From a checkpoint of a small transformer trained on Wikipedia.
Size: MLP 768 tanh GELU, vocabulary 8192.
Architecture: learned positions, biases, tied embeddings, capped logits.
Training: a variant of Muon for these matrices, 156M tokens, 4761 steps.
MLP neurons of a small language model. Each row is named by its layer, matrix (up: input weights; down: output weights) and neuron, and shows model dimensions 0-191. Each number is 500 + 25 x the weight over its row's rms, rounded and kept within 0 to 999. Numbers have three digits each.
After each neuron's rows, "fires before" lists the tokens most often just after its 100 highest values on Wikipedia text that the model never trained on. A number after a token or word is its count.

L4.up85:479496505460489491440509476494482466554504550504518492451530518506475497477462491552499484489519510531515500487499487489565508500492515496497513473476485523493489513514487512471500530516496537539544523499471528483505504550494458534466505475504503468532531490472516515513531520528462494501494547519518468525465541492551470441436489524482498497537471525522500515471499524479515500500464518483487536477509507529471534478487494487501490411499497493514461514516499525469509477485449501502519496518492510523497489518496493501512521478482514517516509454466525548495535468501503537507
L4.down85:509521479529487493468556490513524525532485511470481483500424499498488492529503497492475509495438484518497501541524505493487527503458480454479508515471527475468472513491542475539539527519521569513493490482492467530499503490496508453510513494509487501503486494491485500555511469467585490540480526465504521484506469544503466484521500495509509440476500501525499465484486503537499519491474522490541455526514510502514506509542511514476508485500456483481461497502477496473445506463516500478503546493536495536465497531505491479492486491550511523471484500496501480505534476478460493517
fires before: "|" 35, "," 5, "|---|---|---|---" 4, " Qualification" 4, " |\n" 4, " Time" 4

L4.up488:524476487491487490487511589502520538523494501565458532474481494495489484512541497511533482494489455462462494478521483474507474543518482523480514549481513534523553479504475528483509484478494530515521482516494471463518481468528513499482482534497526505531495521489463490530497534507513523513481493461502455495506525511476513482441456463512483519506526545483528509540520506496458507510521490489482515516461514492460531472484507445535508480504485506488505478506487494511518499509524476528474450501509520520505471524474525468479447488490514462498497451500474494498533523487541493551
L4.down488:480478542449500518503470481495504482465481519471527485466531504484527466482499506502480511527497480504488465486444503501533521517499487499507500501492468500513418515485490459504515509509504481494477518502547502506483543502521544519514491504441481489496519525491521488470483523510517470479489515545493520490530496505496452487500487582517508530461521522506492541489499506481520459456534513541540471522496494458546480505483459489490480508497547529504468566491522524493483509504513495507495510483471489516527540480525495476583514498481515481453514523489473495495509529490485507453
fires before: " " 34, ":" 7, " UTC" 5, "″W" 5, " |" 5

L4.up665:454465478483509542484499437478496512493469509498489540470488500518514513460462509473488474522520490492495487495540524499539520478507539544480508520535486452500491492499479534471493497446491507484497486507541560494527510493484505522465500517462505482510539463498490474505501509543496502485450524484517507503544492527477471539510515487516512577534522492449465472507485535524506477502507485468496519517539507501495521468527506487511488510478453482469502492532484514501505451519500471541521528469520494540497436465516472479514541510506499497492520488491474547554532509516496508522
L4.down665:500487571470433465517506516526481531500510525480550523490476471510475515487438519480526507484519499488525502477463497563473482511479447525534449541506478507517502525471526506486525499529504467528560525518482468493488517487469527447485500496465486502505489517493494475512517528485534523495525488527514503525499446496500537524495483523477494463477498478462497528489501480491480501522500510490489447464521462521470504518502521496478488548529528514474518485486476473487488501511483503457469508478511505484525510536489500486517476503459503524540550478526515553522500490545521513491
fires before: "," 28, " |" 22

L4.up112:524503465504478524529503563496471515463437482539501502504506496505463513491488486519527494508456511498520509484519492510457498520496485524519494513486488499482551518529505466509499476531495563435531478463459477569483531521445508500525504516517470529494526473531509474493491491513463486502475490491521465556522448496497476517539479498544480524510468438504476581488507495521485487550511516503524492494531507524491468511527491538509506479523484499511465520474464482498557475513514491480487501503507497500493512478533498468520525514509499504521488468510518539491503477500485486484
L4.down112:517526505515543487501498520543481497504479515514511510475582499504432510470469449533543493483484510520496521506509509499458506478492521480490536453530471505509520505493484459509490488487505545455524511546448496522494512462478495474490479501512498548494489486491455483480448523527468505488514488492532521519509468507495510511507488499486532499502518476507479515526478507492503505561503483563504490520472464531483512526515492534577502512467485497489471504498459475480524469521510517493506448525432512528529529511513522507528519545506482500509500464537478535499480501505497482494
fires before: "==" 16, "===" 15, "In" 12, "-" 11, "The" 8, "|" 5

L4.up618:539513496496513512502497517495523485519505526480517539549492509561548495457486494503482537480514492465542475469507493482502487466532500511563503457516487524494501511450481480489472501547470490512518485513464506493507499484486523498519547519492511521481515512536486461490507484520498501482525503435465469496527522465502530486495464504520490509522494516507487505565503520497501430434482537474477448486487501502490465462492518474484454493485483556495522480493449475452484539525511496493506502535471479488445504529490509516488473530512506500517502490506528497490513525469510541530
L4.down618:497524472511497536508524481518516494493476490524496502513513483527511507546544475493481500489485472486491471476535497506466477519508472532498493479531472476456527515542499509535456473515447496459491496466515470479503447464519543544525496474531523536485467497453523493473472516525540497476517526472560475477551551519510534507513471502490474483487479520488496512520517521525521450511521476500545462472465484521509523511498500517498487505539479519479491542514498496481459499519514483559468496503531491519462552473489514479500460507518492522434519476506475527517513488486487522499
fires before: " that" 25, " the" 12, " to" 7, " a" 5, " him" 5, "," 4

L4.up280:498519485515498465494491512500532532498482493538509508488509508501497505498487452535464557485533518506526502512514516506507541501506512459511517499493560478524515491513519531526533456516493521523519460494522507482538514512467472485461492500516492524513487514504477475499519525469545438482491495501518482514542495491510512443502507475511472539525491486471468506431528557535512491485510465479502516556500496494524495484497489505481509525490495485463517525503493505513530504513546427523479451509478498522483494454502482435483506500467503481546498523432511474528521529489466501464
L4.down280:452468515503543557521470458485513512522532512481480511542479538470488530489499476518502489458454495567474506475532513513511467482520497526494480471521470479499460513467538494502506462494488524484473487517496493513520497501531491556467481490531479462486517479514514511543477495508511539460502460523486461492470455506514501460518499495480462503469524505502528514513494515472547486484471492478512496545491535495510495513497503545487527478516538537537483501502524519566497518480530431535506532482505495503522507527496507512517502531449480485494502488495517488551466462504507477507
fires before: "|" 28, " |" 15, "-" 8, "===" 7, "ier" 4, "|---|---|---|---" 4

L4.up30:501504500505460478519531537520523500480480532507494503511494534491458506495451510512526494516508508479485538497493518497470451508506533540508526522506491532448531448498504560454529509508488524482461512462482523509499542489501527518495461526452511495512491472528463513482465484498488505493450454471520504486520545516487466481500459492495487522511505531500525535548476517485518518511505487484461458475493534506458518478524449457519532549486497493530484501482505480505515508500488505498479480489493581469490510529485537560508511502507515505478541492500461479518537524525467487490
L4.down30:512524451465459487474510511503504482478508512534474522494518453507435508465518493514467512552550453548488493511519481507501518536532533524511523489483473509518475495518535467463526514504479503530507523512511567514512475467482508522534549513489473502532512527500509476479492513486473481484515521482510467507463510502455522502494524515521495494507498533520517480537477475492493492522533450526446465502476526492518473515452479504506487493546522530530497523534561509514469488495470508497480515475478507533534473497463500515546522485470499497472493502442459494512500519484522512465
fires before: " " 50, "978" 4

L4.up737:528506541459533496526489499465524470479468523479530466513495472480503486464496484487508501528542514493491485500528485506517496537491512524449582503518505444534520541510510523503504510529459521496517490516473457497450504478537533505481507525472461467504496519522528512485452528472471512485543550489507499516503465494465498495567523481494532475517496438506472483444481491500472462501484505504518509466500573496488471483488474486527513487481522525517475484493466507488528510463527496504490488501542503550497526496549508509457498473511518514523515521488505486489505484511522498517
L4.down737:497479526501510517497486457503549494514522505504513502478459500514534496463479495472498482492507483504482544491482481515486497508532514516508508525498483533532460481487495507465488480469515526568480536521513522499553476510492455492489528497515478474493455494528493542529514539479486529502528509502471484476467451495459496516535487503496510484522464533536508489460512502493510514470475465478492482499485507516482489461467471484471514512497504554503588504515498564483494506482495494535494494531532485462470515492503502544483493505445527440499496528475495479523473543507505452444
fires before: " |" 36, " " 27, "." 11, "est" 4

L4.up16:486491525539555515510504532491501531542514464475479475479458500536518527444491511499524497516476479495485493504524467520507477512546534476512477472522476500450497473504480533449505517503490530518481519512472476503500500491500519546497489525454486473474481455496471469486439528479473510523494513476493505524512505486532481514472503484516496464527485502518474441512509508492522513550571502512506504483467540497509479524448535510507500527476500479517516502556514467491509473471450517498520527493497563529547489487478524510506466487483515488500509503527503546503507443471506472500
L4.down16:492495488516480511509495527487500446510473460515487513504532479470483478500524478527494489500513502535495467484482539498510497522486484458504522500520467488517521503521452456486502501516441526448478486522537510465508508480492528458529499485553527515519510500486484512498564484542511533426516514479493487500538537476509507491508449509511539535500496486487554508520490534474506493477462472464529491447475492512513493529494501513494489461525475554514520502503508528499479517454499508514464544496502475485536519503478528506487495475438487484525531519491464496465524552493507547521
fires before: " " 25, "," 20, " the" 16

L4.up621:552507463488514514470482472506523498520501525474492481502480523511547544498490471473483458523481518498465511468522460510489542473501500494492504494421536509501503502536514511491488511488456496509495508481473508504523514488496467505525520505498486482481495531520530499482495546488513538496548527549543519511533504492541503486471503539494466475565414533488483475470495484483528477504498497520555523522471491451464475532500504564496497470521488487502546488505535512507455485507471483536516475480491495476518529535504479483493517478526495484495492518524458483511463508514521481471
L4.down621:584476510479461499487499515495476517511446489477532546485548490492509489469494508526510514478491501468546518499463520503509470514506487519448519497520496502500473483508486483510501489489498483462471477520516563501476506526492517521486502483457498500453492500467533496489508511542525448476515504518508534479515495533527540480520501500493548503511508507528506501513498502480480527498482511484508495478459458448524533499551519505512508480464489559508475496467501483488519529534513523513511487474500518456449459505517535496535481525473445504493547505464486534517489526482445551505
fires before: " |" 39, ":" 6, " GD" 6, " GA" 6, "0" 5, " Pts" 5